Part of a small language model's weights.
Size: 10 layers, width 640, 15 heads of 64 (3 for keys and values), MLP 1728 SwiGLU.
MLP neurons of a small language model. Each row is named by its layer, matrix (gate and up: input weights) and neuron, and shows model dimensions 176-239. Each number is 50 + 12 x the weight over its row's rms, rounded and kept within 0 to 99. A neuron's up and down rows have the sign that makes its largest values positive.
Before each neuron's rows, "fires after" lists the tokens most often just before its 100 highest values on Wikipedia text that the model never trained on.

fires after: " |"
L3.gate665:63 16 35 59 64 27 38 49 45 32 56 55 63 39 65 52 35 55 45 48 38 47 27 44 31 43 36 43 33 35 58 66 28 52 43 49 25 66 61 55 48 38 51 44 58 31 56 42 61 59 35 51 42 55 55 37 41 67 50 48 57 41 30 73
L3.up665:54 59 43 60 58 50 63 66 64 48 60 67 60 55 40 76 64 37 30 68 40 56 33 69 32 48 56 51 40 42 29 49 60 31 67 67 65 53 44 39 58 47 23 52 64 47 50 47 62 46 48 55 69 53 45 33 40 70 47 31 30 60 61 57

fires after: " |", "-", " /", "|"
L2.gate1250:44 57 59 33 34 44 52 38 73 47 56 53 59 63 43 38 51 51 69 50 52 50 58 55 46 67 74 63 36 48 62 54 58 60 47 54 68 36 50 41 43 61 58 78 69 29 59 44 51 49 47 48 44 03 60 38 47 31 52 76 44 36 45 48
L2.up1250:61 40 37 40 66 40 35 42 39 57 63 33 57 46 37 43 45 53 53 26 56 40 64 34 75 34 63 55 31 50 41 38 45 32 68 62 23 54 59 37 30 51 35 67 42 42 47 34 46 51 61 61 46 40 57 58 57 57 48 53 63 42 32 43

fires after: "\n"
L2.gate438:54 44 45 56 74 43 48 50 39 70 50 45 35 58 40 57 46 64 39 43 32 51 62 67 52 52 32 56 35 64 70 52 40 46 56 54 50 54 53 47 35 53 50 33 72 58 48 70 48 61 66 39 49 65 49 40 43 47 40 47 56 62 32 52
L2.up438:44 44 68 48 47 56 62 82 49 17 72 46 61 50 60 62 58 41 41 38 32 33 60 29 39 63 55 20 51 47 34 39 36 33 50 41 35 56 55 53 66 71 82 50 65 43 42 50 55 38 49 67 54 48 34 45 46 79 47 44 44 71 50 50

fires after: "\n"
L3.gate50:60 67 57 40 57 56 57 62 54 72 36 53 56 51 64 31 71 53 32 39 37 45 56 45 86 66 57 70 47 67 48 56 60 42 42 51 44 29 41 27 36 37 59 64 47 26 66 31 58 62 49 46 24 26 57 68 46 48 32 55 54 54 39 37
L3.up50:65 58 59 67 48 57 60 56 53 53 52 61 62 24 41 47 37 20 37 26 54 54 45 59 55 62 44 47 45 74 37 55 42 62 43 67 45 65 44 45 37 69 50 42 49 58 42 47 57 32 39 36 45 45 47 61 69 46 53 53 36 67 73 62

fires after: "|", " Republican", " Labour", " Cas", " Democratic"
L2.gate1056:72 63 52 89 56 48 68 45 44 53 47 58 45 33 67 28 42 61 52 59 44 54 54 48 54 73 71 56 38 41 49 44 38 61 73 37 53 73 37 50 45 65 44 27 65 47 65 52 52 63 58 43 45 52 37 58 58 34 28 20 56 43 49 50
L2.up1056:45 58 65 69 49 53 55 52 50 35 18 55 54 56 47 53 50 66 54 50 63 59 47 49 48 52 70 58 37 51 56 37 56 51 57 60 58 55 44 52 53 52 65 41 69 74 33 46 44 56 67 44 38 58 45 55 30 50 43 43 44 40 55 56

fires after: "\n"
L3.gate952:72 42 48 59 36 53 57 36 35 49 33 42 27 40 43 53 59 46 34 54 41 33 61 61 74 65 50 58 70 62 59 48 31 62 37 45 57 30 42 31 20 43 61 45 45 60 57 29 54 49 26 59 53 54 44 61 46 54 54 34 45 53 54 51
L3.up952:49 52 32 61 57 46 32 24 32 53 64 43 70 72 30 37 17 43 64 50 59 40 61 47 37 60 49 54 49 72 56 47 43 38 44 76 42 51 58 52 41 57 44 57 38 58 42 47 55 60 48 70 46 49 59 56 55 44 58 41 59 56 55 67

fires after: "\n"
L3.gate521:66 37 38 62 60 63 55 50 48 51 49 60 54 46 58 45 70 56 66 41 75 57 57 26 45 58 53 43 51 60 29 49 57 66 58 45 17 81 42 44 45 41 37 67 51 65 40 49 43 40 50 40 54 56 72 54 58 57 43 58 42 64 57 66
L3.up521:45 53 40 58 51 48 42 56 51 49 65 40 64 53 52 49 52 59 43 43 66 41 57 49 43 59 39 61 19 49 52 62 58 45 56 61 37 43 59 53 40 62 50 62 48 48 53 41 72 43 31 34 47 54 40 54 55 57 46 24 51 43 23 51

fires after: "\n"
L4.gate1274:46 32 60 67 74 63 59 58 26 63 49 62 54 33 53 50 56 30 57 50 47 41 60 59 79 38 69 27 59 30 41 45 41 38 46 57 51 35 39 53 64 59 59 54 50 44 38 21 49 69 50 64 55 39 44 64 70 64 39 36 34 31 41 60
L4.up1274:15 69 27 45 60 31 28 37 57 50 54 84 58 40 37 44 30 59 41 59 57 29 58 46 46 60 46 57 39 53 40 46 67 65 42 53 50 64 47 54 52 59 45 52 42 50 50 53 39 55 77 41 50 57 61 59 51 44 20 57 51 81 34 49

fires after: " |", " was"
L4.gate1551:53 52 53 60 61 60 78 62 47 45 61 42 72 62 27 52 60 63 59 37 64 50 48 57 62 37 37 60 42 60 53 58 32 52 54 79 58 61 49 58 52 64 46 66 55 12 56 41 60 68 35 60 48 46 56 59 54 69 61 46 77 51 55 42
L4.up1551:37 51 51 51 43 30 48 55 55 58 48 72 45 28 32 40 51 61 45 47 69 65 23 45 84 51 40 65 30 52 47 46 64 61 47 48 67 49 52 10 43 45 57 33 53 54 33 76 37 38 36 50 32 42 46 76 25 58 44 57 40 46 45 30

fires after: "\n"
L4.gate280:59 74 36 58 54 67 49 40 49 38 67 28 50 41 45 40 35 52 47 27 37 56 65 41 52 59 46 58 42 54 53 44 48 54 46 66 55 27 43 54 34 32 45 59 44 39 54 36 59 61 46 43 35 27 39 61 58 49 60 43 61 50 48 57
L4.up280:61 56 55 60 45 46 67 39 45 54 41 48 41 51 60 60 58 11 48 59 49 68 45 52 72 65 46 48 59 71 37 54 42 49 42 67 46 49 37 40 48 32 63 43 54 50 26 56 46 50 48 48 38 25 43 61 42 58 50 40 25 30 76 53

fires after: " |"
L3.gate435:30 55 59 60 61 25 46 67 63 49 40 49 61 47 60 59 76 62 43 42 27 50 56 56 51 38 29 40 38 66 25 53 44 59 51 41 50 49 52 52 43 32 60 36 33 39 59 64 53 44 55 49 40 47 53 62 46 54 45 44 48 54 64 38
L3.up435:48 54 44 74 36 54 41 43 75 58 39 63 55 37 69 29 66 36 48 60 37 50 43 34 62 37 50 40 67 60 54 50 50 29 41 37 52 69 73 51 39 45 47 51 62 45 23 58 65 46 57 42 50 70 46 61 43 72 34 65 34 55 66 54

fires after: "\n", " No."
L2.gate647:61 45 56 45 45 61 60 59 46 35 59 64 40 48 37 57 53 44 31 57 43 58 60 51 49 44 61 45 45 52 54 58 52 41 64 58 34 47 45 48 28 30 32 53 39 57 43 47 49 52 47 23 45 50 30 48 39 57 38 26 57 68 39 58
L2.up647:59 42 59 52 59 76 59 44 50 46 56 57 31 31 42 45 65 37 54 51 29 31 57 61 38 56 52 58 58 43 51 53 46 47 58 54 62 61 27 47 64 57 41 61 42 37 51 34 60 54 47 35 28 55 54 41 39 63 54 52 16 67 47 57

fires after: " |", " MF", " DF", " FW", "\n"
L4.gate1681:50 40 45 47 74 48 55 30 77 49 50 64 65 35 48 45 30 68 52 65 63 65 39 52 48 37 42 50 46 54 53 53 32 65 49 64 77 53 37 39 43 57 49 65 67 37 71 55 54 48 42 36 48 27 36 58 71 51 54 55 58 37 52 56
L4.up1681:52 37 31 49 81 32 57 62 44 41 42 48 59 47 48 63 51 46 37 65 62 46 16 64 69 68 48 67 36 48 48 46 49 71 40 44 62 45 63 59 70 57 71 54 22 62 37 33 37 33 47 64 59 38 55 60 56 61 65 39 25 55 51 66

fires after: " |", " sil"
L3.gate25:55 21 31 33 78 40 52 55 56 33 51 47 52 42 53 38 44 56 37 32 44 54 49 54 60 41 40 53 66 52 45 63 37 66 47 45 29 57 53 47 24 46 62 47 27 38 57 55 64 60 42 58 32 37 51 67 48 58 52 66 56 44 26 53
L3.up25:26 46 68 69 45 41 28 58 77 40 57 44 49 33 52 73 57 36 55 38 47 50 58 52 21 39 59 44 67 39 35 50 40 38 67 29 28 48 50 53 53 34 58 43 56 29 61 40 51 48 20 28 52 36 60 41 60 36 70 47 59 44 62 36

fires after: "\n", "'", " ="
L2.gate488:62 37 50 51 61 47 48 51 45 39 52 54 38 45 47 34 44 46 49 37 38 42 64 47 57 51 72 71 48 43 59 68 59 47 47 52 45 27 46 47 33 36 68 62 45 55 65 32 36 32 43 60 52 50 56 72 44 53 52 24 55 54 39 43
L2.up488:47 43 55 44 64 61 44 42 68 53 45 51 47 47 63 39 43 41 34 42 46 42 35 47 47 34 63 43 37 69 43 43 47 63 63 50 46 26 49 57 41 29 47 63 47 50 32 41 47 33 45 43 28 56 63 39 37 54 40 60 36 51 51 43

fires after: "\n"
L2.gate637:63 26 63 49 37 76 49 59 39 28 40 50 69 36 59 69 23 60 53 53 34 51 64 50 49 36 31 44 48 39 42 61 48 55 63 42 52 54 53 52 42 33 37 66 56 37 31 53 32 45 65 51 47 25 54 38 56 55 26 44 62 35 55 52
L2.up637:37 51 32 76 77 48 56 57 23 36 69 54 58 65 44 35 38 65 44 49 53 46 26 42 50 53 40 63 32 61 52 53 60 43 26 37 53 53 66 76 54 63 63 61 18 33 62 49 55 74 54 49 57 56 35 51 48 62 42 27 24 33 39 60

fires after: "\n", " Loss"
L4.gate357:67 63 52 44 59 66 59 51 41 53 46 50 44 70 41 62 53 69 62 46 60 46 42 51 62 49 64 39 48 54 61 38 64 50 66 49 55 47 40 57 47 41 33 82 45 57 50 29 39 46 61 41 42 75 63 56 58 54 37 67 50 54 21 34
L4.up357:44 50 53 38 51 62 55 47 62 38 62 61 46 61 32 50 27 61 56 68 60 46 51 58 44 46 39 50 44 32 59 42 49 51 40 22 60 48 62 72 27 60 46 62 63 43 58 56 75 55 41 73 57 49 35 44 33 57 67 49 47 25 33 51

fires after: " |", "|", "\n", " (N", "-"
L3.gate1496:61 71 18 66 64 49 69 41 77 42 47 42 41 52 56 50 46 62 54 32 42 64 50 68 78 35 59 47 31 63 62 43 48 83 59 54 76 58 49 57 39 65 46 47 53 57 64 62 60 56 56 57 65 54 35 36 69 46 55 45 66 62 50 35
L3.up1496:44 45 53 58 24 50 69 50 59 41 59 37 57 35 54 60 37 59 53 57 51 67 62 38 70 51 68 43 61 38 49 40 53 67 43 57 55 56 55 65 46 66 68 51 64 58 72 36 52 78 37 53 37 53 34 44 54 51 45 52 54 38 31 40

fires after: "\n"
L3.gate84:70 35 34 50 46 46 61 52 67 35 53 56 53 76 49 52 28 36 49 59 55 47 59 40 38 47 38 37 62 48 51 46 57 48 54 60 30 43 47 45 44 50 61 50 53 38 51 55 46 69 48 46 56 41 24 47 60 64 44 40 50 54 32 70
L3.up84:58 59 30 74 28 58 63 25 43 36 57 44 62 50 62 60 44 52 47 58 39 29 63 57 62 37 56 52 42 32 72 40 55 77 52 63 52 60 27 79 67 76 60 46 63 51 52 48 63 51 53 35 30 20 42 51 43 30 51 42 48 50 77 46

fires after: "\n", "ll", " l", " "
L4.gate1316:51 54 56 52 60 59 65 66 54 27 55 48 64 42 39 42 56 44 75 41 22 52 35 55 73 43 56 52 58 45 58 50 41 69 67 49 55 62 41 44 63 68 56 53 25 54 51 44 64 55 54 56 58 53 51 57 86 77 57 65 81 27 42 52
L4.up1316:32 39 60 51 42 64 50 48 26 29 61 50 50 58 46 62 59 35 57 57 48 60 59 39 51 54 50 53 38 62 47 44 41 40 50 34 51 67 53 50 54 53 56 69 22 38 39 38 52 48 71 52 61 69 55 57 32 67 40 53 28 59 27 55

fires after: " |", "\n"
L3.gate1501:55 40 56 32 58 41 56 60 49 54 50 55 68 41 45 39 60 65 54 55 50 61 47 58 69 60 29 29 53 34 50 57 46 57 60 36 54 69 68 37 55 48 49 41 62 52 67 36 35 38 52 47 42 43 37 51 49 77 73 60 52 39 46 51
L3.up1501:23 24 61 43 45 44 36 54 48 45 26 68 38 31 44 64 47 35 31 49 42 17 54 27 50 66 37 48 64 32 41 43 46 44 54 42 25 45 68 34 58 51 63 46 64 36 44 58 30 28 85 61 48 36 65 55 63 52 63 61 67 49 50 45

fires after: "\n"
L2.gate697:57 59 39 54 69 65 62 47 38 67 57 50 23 72 48 57 37 59 53 54 62 50 41 49 62 63 40 57 46 41 34 65 54 42 37 48 57 63 47 51 39 49 60 38 56 30 45 53 76 78 68 49 56 43 29 46 55 38 56 47 69 27 50 62
L2.up697:52 42 51 55 54 44 40 44 68 47 51 53 38 44 58 67 47 30 56 63 62 61 68 41 53 66 38 28 44 75 48 52 43 59 22 51 20 69 70 51 53 39 52 52 58 56 52 52 37 51 53 76 56 58 40 65 59 60 45 13 45 42 61 45

fires after: " |", "\n", "|", "ind"
L2.gate1481:48 38 46 53 33 48 64 45 50 57 68 34 27 65 43 44 34 49 37 39 53 50 46 61 55 71 38 54 46 46 64 45 60 52 61 50 51 55 37 50 35 63 46 32 49 37 67 41 58 69 27 60 47 46 51 73 53 63 50 33 34 59 44 53
L2.up1481:44 41 51 66 65 47 47 28 44 69 62 56 50 52 38 52 59 47 56 46 65 66 41 61 55 44 51 50 41 57 55 50 38 45 55 43 53 60 52 53 71 58 62 54 57 66 44 42 51 49 43 61 56 47 37 63 36 60 52 44 39 36 52 77

fires after: " |", "\n"
L3.gate22:47 53 63 60 95 53 57 63 57 37 36 59 67 65 59 27 52 55 53 35 49 47 59 38 55 43 38 47 47 77 57 62 59 42 27 48 60 50 32 64 45 65 51 62 51 45 79 48 58 48 30 51 30 61 35 50 53 39 71 61 63 53 40 59
L3.up22:59 38 50 55 36 37 45 47 60 27 46 61 50 59 37 47 46 52 56 53 46 35 57 43 30 36 62 52 54 49 54 47 80 42 67 52 43 63 69 56 52 22 55 39 41 60 36 68 76 48 60 54 34 39 68 77 48 32 58 33 38 55 54 34

fires after: "\n", " was"
L4.gate372:61 53 66 51 63 48 38 60 32 32 54 31 33 41 68 56 71 41 47 50 38 43 36 67 58 40 76 57 35 58 63 54 43 37 49 73 62 32 21 49 39 59 52 63 53 22 48 44 39 65 50 69 49 32 60 63 56 45 56 55 41 52 42 71
L4.up372:51 58 41 40 44 49 60 43 55 53 54 50 68 42 46 53 28 62 49 21 47 62 51 70 53 48 57 46 32 50 50 47 56 48 69 59 51 42 44 57 32 56 47 53 33 47 44 56 35 48 75 67 57 41 45 43 59 28 39 47 45 26 49 61

fires after: "\n"
L3.gate1045:51 69 30 54 56 58 64 46 57 44 48 30 42 70 48 50 49 45 63 51 33 59 68 37 58 84 41 46 40 25 53 50 70 44 52 58 55 41 70 55 53 57 36 67 43 39 51 28 68 53 37 43 40 51 27 57 50 54 32 39 49 37 19 36
L3.up1045:50 22 58 39 53 59 48 44 57 46 66 47 32 43 49 35 58 49 56 67 67 14 76 59 51 86 52 58 46 71 36 46 49 65 48 50 46 35 51 39 49 41 62 63 66 70 35 54 43 48 46 50 46 56 42 64 47 45 47 62 34 00 49 53

fires after: "\n"
L3.gate280:70 40 53 44 47 49 65 28 40 59 73 32 29 66 58 51 22 53 49 59 53 38 63 34 42 67 48 46 65 47 63 66 35 58 39 51 58 49 60 48 44 43 57 51 62 67 66 36 72 38 40 76 50 74 50 46 62 52 50 46 36 38 54 60
L3.up280:48 50 51 77 43 74 37 41 47 55 46 45 52 35 48 41 34 43 60 44 60 29 64 66 60 55 53 53 48 66 56 48 29 44 50 57 26 59 63 49 38 60 58 75 39 61 29 58 44 51 32 62 43 47 53 47 44 41 36 52 54 68 46 54

fires after: "\n", "2"
L4.gate928:59 52 40 29 52 36 58 36 37 28 80 39 44 65 51 47 39 59 68 45 44 81 54 58 41 44 62 62 44 34 50 39 34 53 48 47 64 37 55 56 48 40 48 66 31 50 43 73 42 61 43 62 62 48 48 55 58 76 72 40 60 30 32 58
L4.up928:60 53 41 71 52 26 42 28 37 25 37 31 52 58 63 69 30 51 48 67 63 41 66 41 71 44 45 52 38 61 51 69 51 59 76 66 56 62 72 42 67 43 61 61 52 45 40 48 47 63 64 55 45 41 43 38 75 42 45 35 66 55 46 58

fires after: "\n", "|", " by"
L4.gate1351:48 27 09 35 48 53 57 47 33 65 63 43 42 60 41 58 45 56 61 54 49 58 51 56 57 63 63 65 40 57 53 40 49 55 52 39 36 45 61 47 28 64 49 63 62 66 44 48 34 72 43 29 46 47 68 36 45 53 35 39 40 51 52 65
L4.up1351:61 50 48 52 76 43 47 30 42 48 57 41 27 55 51 63 47 52 38 57 60 24 50 63 57 42 59 40 42 58 63 46 42 40 39 56 44 65 47 65 52 45 55 65 40 50 51 30 59 46 52 64 48 44 57 75 52 69 64 31 41 61 36 62

fires after: "\n"
L3.gate586:74 39 46 52 44 69 42 49 65 39 56 44 51 64 43 36 34 55 58 66 32 54 55 32 71 73 47 59 69 44 64 59 42 56 61 65 41 47 51 49 26 56 67 34 49 61 53 40 54 51 43 73 50 43 47 54 69 45 67 37 59 32 49 31
L3.up586:47 54 58 62 45 61 20 47 58 68 39 56 57 51 23 63 40 21 29 56 45 50 57 57 77 51 44 54 53 45 41 38 46 46 63 60 36 62 67 53 25 50 48 50 48 57 42 46 35 38 54 46 58 50 72 47 30 33 57 48 57 72 41 65

fires after: "\n", " s"
L4.gate486:60 52 39 56 62 67 49 44 53 51 69 58 50 45 50 48 51 34 58 41 72 49 39 61 53 50 35 27 43 43 52 42 56 71 45 37 54 38 74 55 53 47 62 46 47 65 46 41 57 65 49 51 53 66 55 59 50 62 79 51 59 37 54 30
L4.up486:60 58 60 44 37 55 63 58 42 63 56 70 52 57 38 56 42 35 58 64 61 26 65 40 57 40 35 51 45 57 57 55 51 48 60 60 55 26 62 65 46 55 33 67 42 49 67 61 66 49 70 63 40 63 36 34 53 38 70 72 32 42 32 36

fires after: "\n", " |", "-"
L3.gate1193:57 65 50 51 52 45 45 39 31 29 66 41 32 51 49 47 40 46 66 53 67 30 70 52 50 35 73 69 30 45 69 41 70 61 65 54 73 47 20 76 39 53 37 42 49 32 63 29 50 56 52 42 57 56 44 51 79 43 62 41 62 52 45 60
L3.up1193:59 52 63 56 55 63 75 56 62 49 42 54 49 52 40 57 41 46 54 67 42 50 55 66 48 57 20 45 76 57 69 54 18 51 34 38 65 48 65 58 56 37 25 52 39 36 47 56 58 65 40 44 36 45 44 66 63 61 59 52 27 55 51 68

fires after: "\n", " the"
L4.gate1175:57 69 43 52 74 43 59 72 36 34 67 54 69 73 36 64 63 43 41 39 50 51 50 59 47 42 59 53 39 54 57 46 49 63 60 72 53 47 49 50 48 54 46 58 39 49 60 52 73 56 59 66 50 62 41 57 69 51 61 29 65 56 38 62
L4.up1175:52 53 19 49 36 42 45 32 41 21 49 35 59 74 35 43 44 65 54 37 68 53 36 45 61 37 50 24 34 57 49 54 46 34 44 55 53 55 67 44 48 45 49 60 47 43 65 56 67 43 57 51 39 58 44 27 42 65 51 68 61 39 27 62

fires after: " |", " =", " l"
L3.gate650:41 46 48 66 64 52 53 64 49 44 46 65 28 43 76 51 55 45 45 50 58 51 48 50 39 22 56 48 27 61 38 55 54 50 39 26 35 38 59 57 65 56 52 46 55 74 30 61 16 62 57 29 54 54 38 41 37 54 20 44 30 58 53 43
L3.up650:52 50 61 73 59 43 66 48 57 51 40 53 40 49 49 44 62 42 46 45 50 55 52 54 48 63 44 60 62 82 52 66 51 51 42 46 47 41 67 30 42 60 55 63 48 54 32 54 41 45 66 51 50 50 40 47 57 74 30 50 58 53 41 29

fires after: "\n", " was"
L3.gate864:45 64 60 36 68 57 52 54 47 56 46 53 73 39 47 78 41 66 86 51 50 55 55 35 52 65 47 46 50 56 66 58 53 31 40 43 74 74 46 45 60 38 53 70 67 61 65 46 40 72 48 55 58 57 55 59 62 53 38 57 40 31 37 24
L3.up864:73 52 29 54 50 53 22 39 53 45 43 31 42 73 59 40 47 41 61 63 57 42 70 52 56 38 38 56 45 54 46 70 62 54 38 34 57 58 45 40 44 44 57 52 58 57 69 48 63 41 55 61 45 56 32 61 42 57 59 56 47 35 51 47

fires after: "\n", "|", "orm"
L3.gate672:61 62 53 60 53 63 67 43 66 61 72 38 23 28 36 44 31 57 52 38 49 50 60 38 38 64 55 66 59 42 66 58 50 46 44 55 70 49 34 50 58 77 85 52 45 39 49 34 38 35 32 31 31 41 42 37 63 41 75 30 44 30 63 51
L3.up672:54 31 35 42 33 53 36 65 40 39 62 46 67 55 58 59 29 51 50 35 65 65 51 34 54 45 28 56 48 53 48 47 56 45 50 63 21 56 67 64 52 37 43 58 37 48 27 41 62 24 44 68 27 25 76 72 40 51 35 63 42 70 53 58

fires after: " |", " of"
L2.gate1009:55 44 48 37 57 60 64 27 63 39 81 41 48 68 53 36 43 73 66 57 55 49 77 41 54 43 21 55 57 69 58 58 39 47 45 36 50 57 25 56 43 71 47 45 41 49 60 37 74 50 56 49 38 42 41 55 63 62 30 37 64 49 42 68
L2.up1009:56 43 42 57 53 55 38 42 49 50 45 69 61 64 38 43 56 40 39 75 44 28 55 62 40 57 34 72 53 44 71 60 70 75 52 51 50 50 55 57 49 51 42 63 56 41 45 39 56 43 41 46 46 40 49 61 52 40 65 41 51 37 47 39

fires after: "|", "^{", " –", " |"
L2.gate585:33 63 32 51 51 54 59 68 67 55 35 29 57 42 33 47 63 69 58 49 39 64 59 61 63 37 44 38 49 45 48 56 57 35 50 46 56 58 43 65 45 70 70 52 41 32 68 31 48 41 41 73 48 40 58 58 38 71 48 51 66 54 73 49
L2.up585:36 39 59 39 59 30 47 61 54 68 49 56 56 64 41 32 56 28 48 51 45 56 41 59 63 65 49 38 65 83 25 37 50 55 52 36 53 46 62 39 57 44 52 38 52 58 37 70 70 48 44 57 55 47 66 44 30 59 59 69 36 39 32 29

fires after: "\n", " |", " fo", " sp"
L3.gate289:44 42 40 48 73 43 64 36 39 35 71 37 34 39 28 57 36 48 67 67 65 51 48 44 61 61 30 59 32 46 54 30 52 46 49 39 39 54 61 36 44 47 62 30 49 34 48 33 62 36 26 38 47 49 50 48 45 42 53 43 51 64 21 37
L3.up289:30 54 51 47 51 43 42 46 59 35 73 30 31 45 52 73 51 38 59 74 44 44 45 48 65 69 40 23 29 22 62 58 41 40 43 42 44 60 56 44 42 38 76 42 39 37 65 42 58 67 38 20 73 68 45 51 63 47 62 61 33 51 36 56

fires after: "\n", "ah"
L4.gate364:60 55 39 49 55 57 41 45 49 40 38 31 57 61 59 45 49 59 18 31 55 25 55 50 48 61 56 71 43 59 58 41 51 45 40 60 57 38 17 49 44 48 49 65 43 42 52 56 71 56 53 51 42 59 46 43 56 61 69 35 72 35 50 23
L4.up364:46 60 58 45 48 54 58 44 42 39 36 35 65 54 29 46 51 71 30 40 33 71 44 52 66 51 52 61 40 60 26 62 26 64 31 62 59 57 51 36 50 41 59 57 55 29 31 52 53 59 64 45 38 55 42 42 59 46 41 46 60 47 48 54

fires after: "\n", "-"
L4.gate343:57 74 40 48 69 37 60 38 43 37 56 43 30 54 42 55 39 75 64 39 25 73 56 60 41 79 46 55 33 38 45 49 55 56 45 74 66 44 42 63 26 64 50 56 71 35 43 41 63 43 67 51 49 35 28 55 58 64 39 22 40 51 64 47
L4.up343:60 46 33 34 48 55 65 43 35 22 62 37 36 60 34 51 39 51 44 69 64 52 50 31 17 33 68 32 39 70 61 41 48 49 51 63 62 54 42 74 46 49 40 50 53 47 59 42 44 36 56 52 62 55 52 49 47 47 65 37 49 55 35 41

fires after: "\n", " was", "==", " and", " Early"
L4.gate1632:61 75 43 69 50 52 34 50 58 35 59 53 41 50 41 36 48 76 51 44 57 36 39 32 60 48 47 73 58 30 68 45 53 48 49 68 76 53 44 59 66 52 34 56 34 24 45 28 50 66 43 46 49 46 37 65 64 39 57 58 44 24 54 66
L4.up1632:49 54 37 45 39 64 27 45 55 48 51 62 48 45 51 70 45 68 45 47 51 45 41 63 31 61 46 35 46 35 75 68 37 53 54 40 38 61 53 55 35 50 56 40 55 45 33 24 77 54 45 53 47 68 24 55 62 69 55 51 58 52 33 47

fires after: " |", "|", "-"
L2.gate394:64 60 49 22 44 50 60 43 32 45 40 58 67 56 30 41 43 65 49 39 48 46 53 41 81 50 35 52 38 79 56 45 59 61 47 69 41 65 61 52 23 64 71 51 47 46 41 43 47 48 56 54 49 20 61 59 44 49 50 51 70 39 61 45
L2.up394:60 66 64 46 32 33 44 57 53 47 43 63 53 48 59 40 65 48 38 51 44 35 35 45 57 44 57 69 47 31 45 37 25 46 62 42 61 27 57 43 39 29 40 23 73 55 69 55 60 39 62 62 33 51 51 61 33 52 41 55 85 46 50 30

fires after: "\n", " al", " Al", "i-"
L4.gate882:51 22 34 47 60 41 55 65 16 42 44 40 51 54 70 71 52 46 54 57 62 54 33 71 63 44 47 57 52 41 53 67 51 34 61 52 49 60 72 57 48 59 53 49 47 19 37 65 63 64 43 58 42 50 52 65 57 36 44 38 36 64 55 56
L4.up882:38 54 59 62 57 54 36 42 58 41 59 66 70 76 44 59 42 64 65 65 39 47 57 38 43 48 62 50 33 53 44 53 61 43 44 54 59 70 58 61 67 42 48 49 34 42 70 42 62 60 61 56 26 52 31 41 45 50 38 27 67 73 23 49

fires after: "\n", " |", "-", " Turnout", "|"
L4.gate551:53 52 32 67 53 79 49 25 47 34 52 48 67 41 46 35 35 64 77 52 66 43 59 58 48 53 41 77 53 40 76 55 62 47 61 41 54 67 33 60 47 61 65 75 49 32 31 31 42 29 60 72 52 33 52 60 73 51 51 33 66 50 29 56
L4.up551:58 45 27 58 49 68 41 48 42 43 54 53 64 33 68 48 47 66 47 50 55 31 43 54 42 31 53 64 46 45 50 38 74 28 76 56 41 50 51 41 50 52 51 64 42 45 46 42 66 34 64 73 64 57 40 70 62 51 60 31 67 44 48 65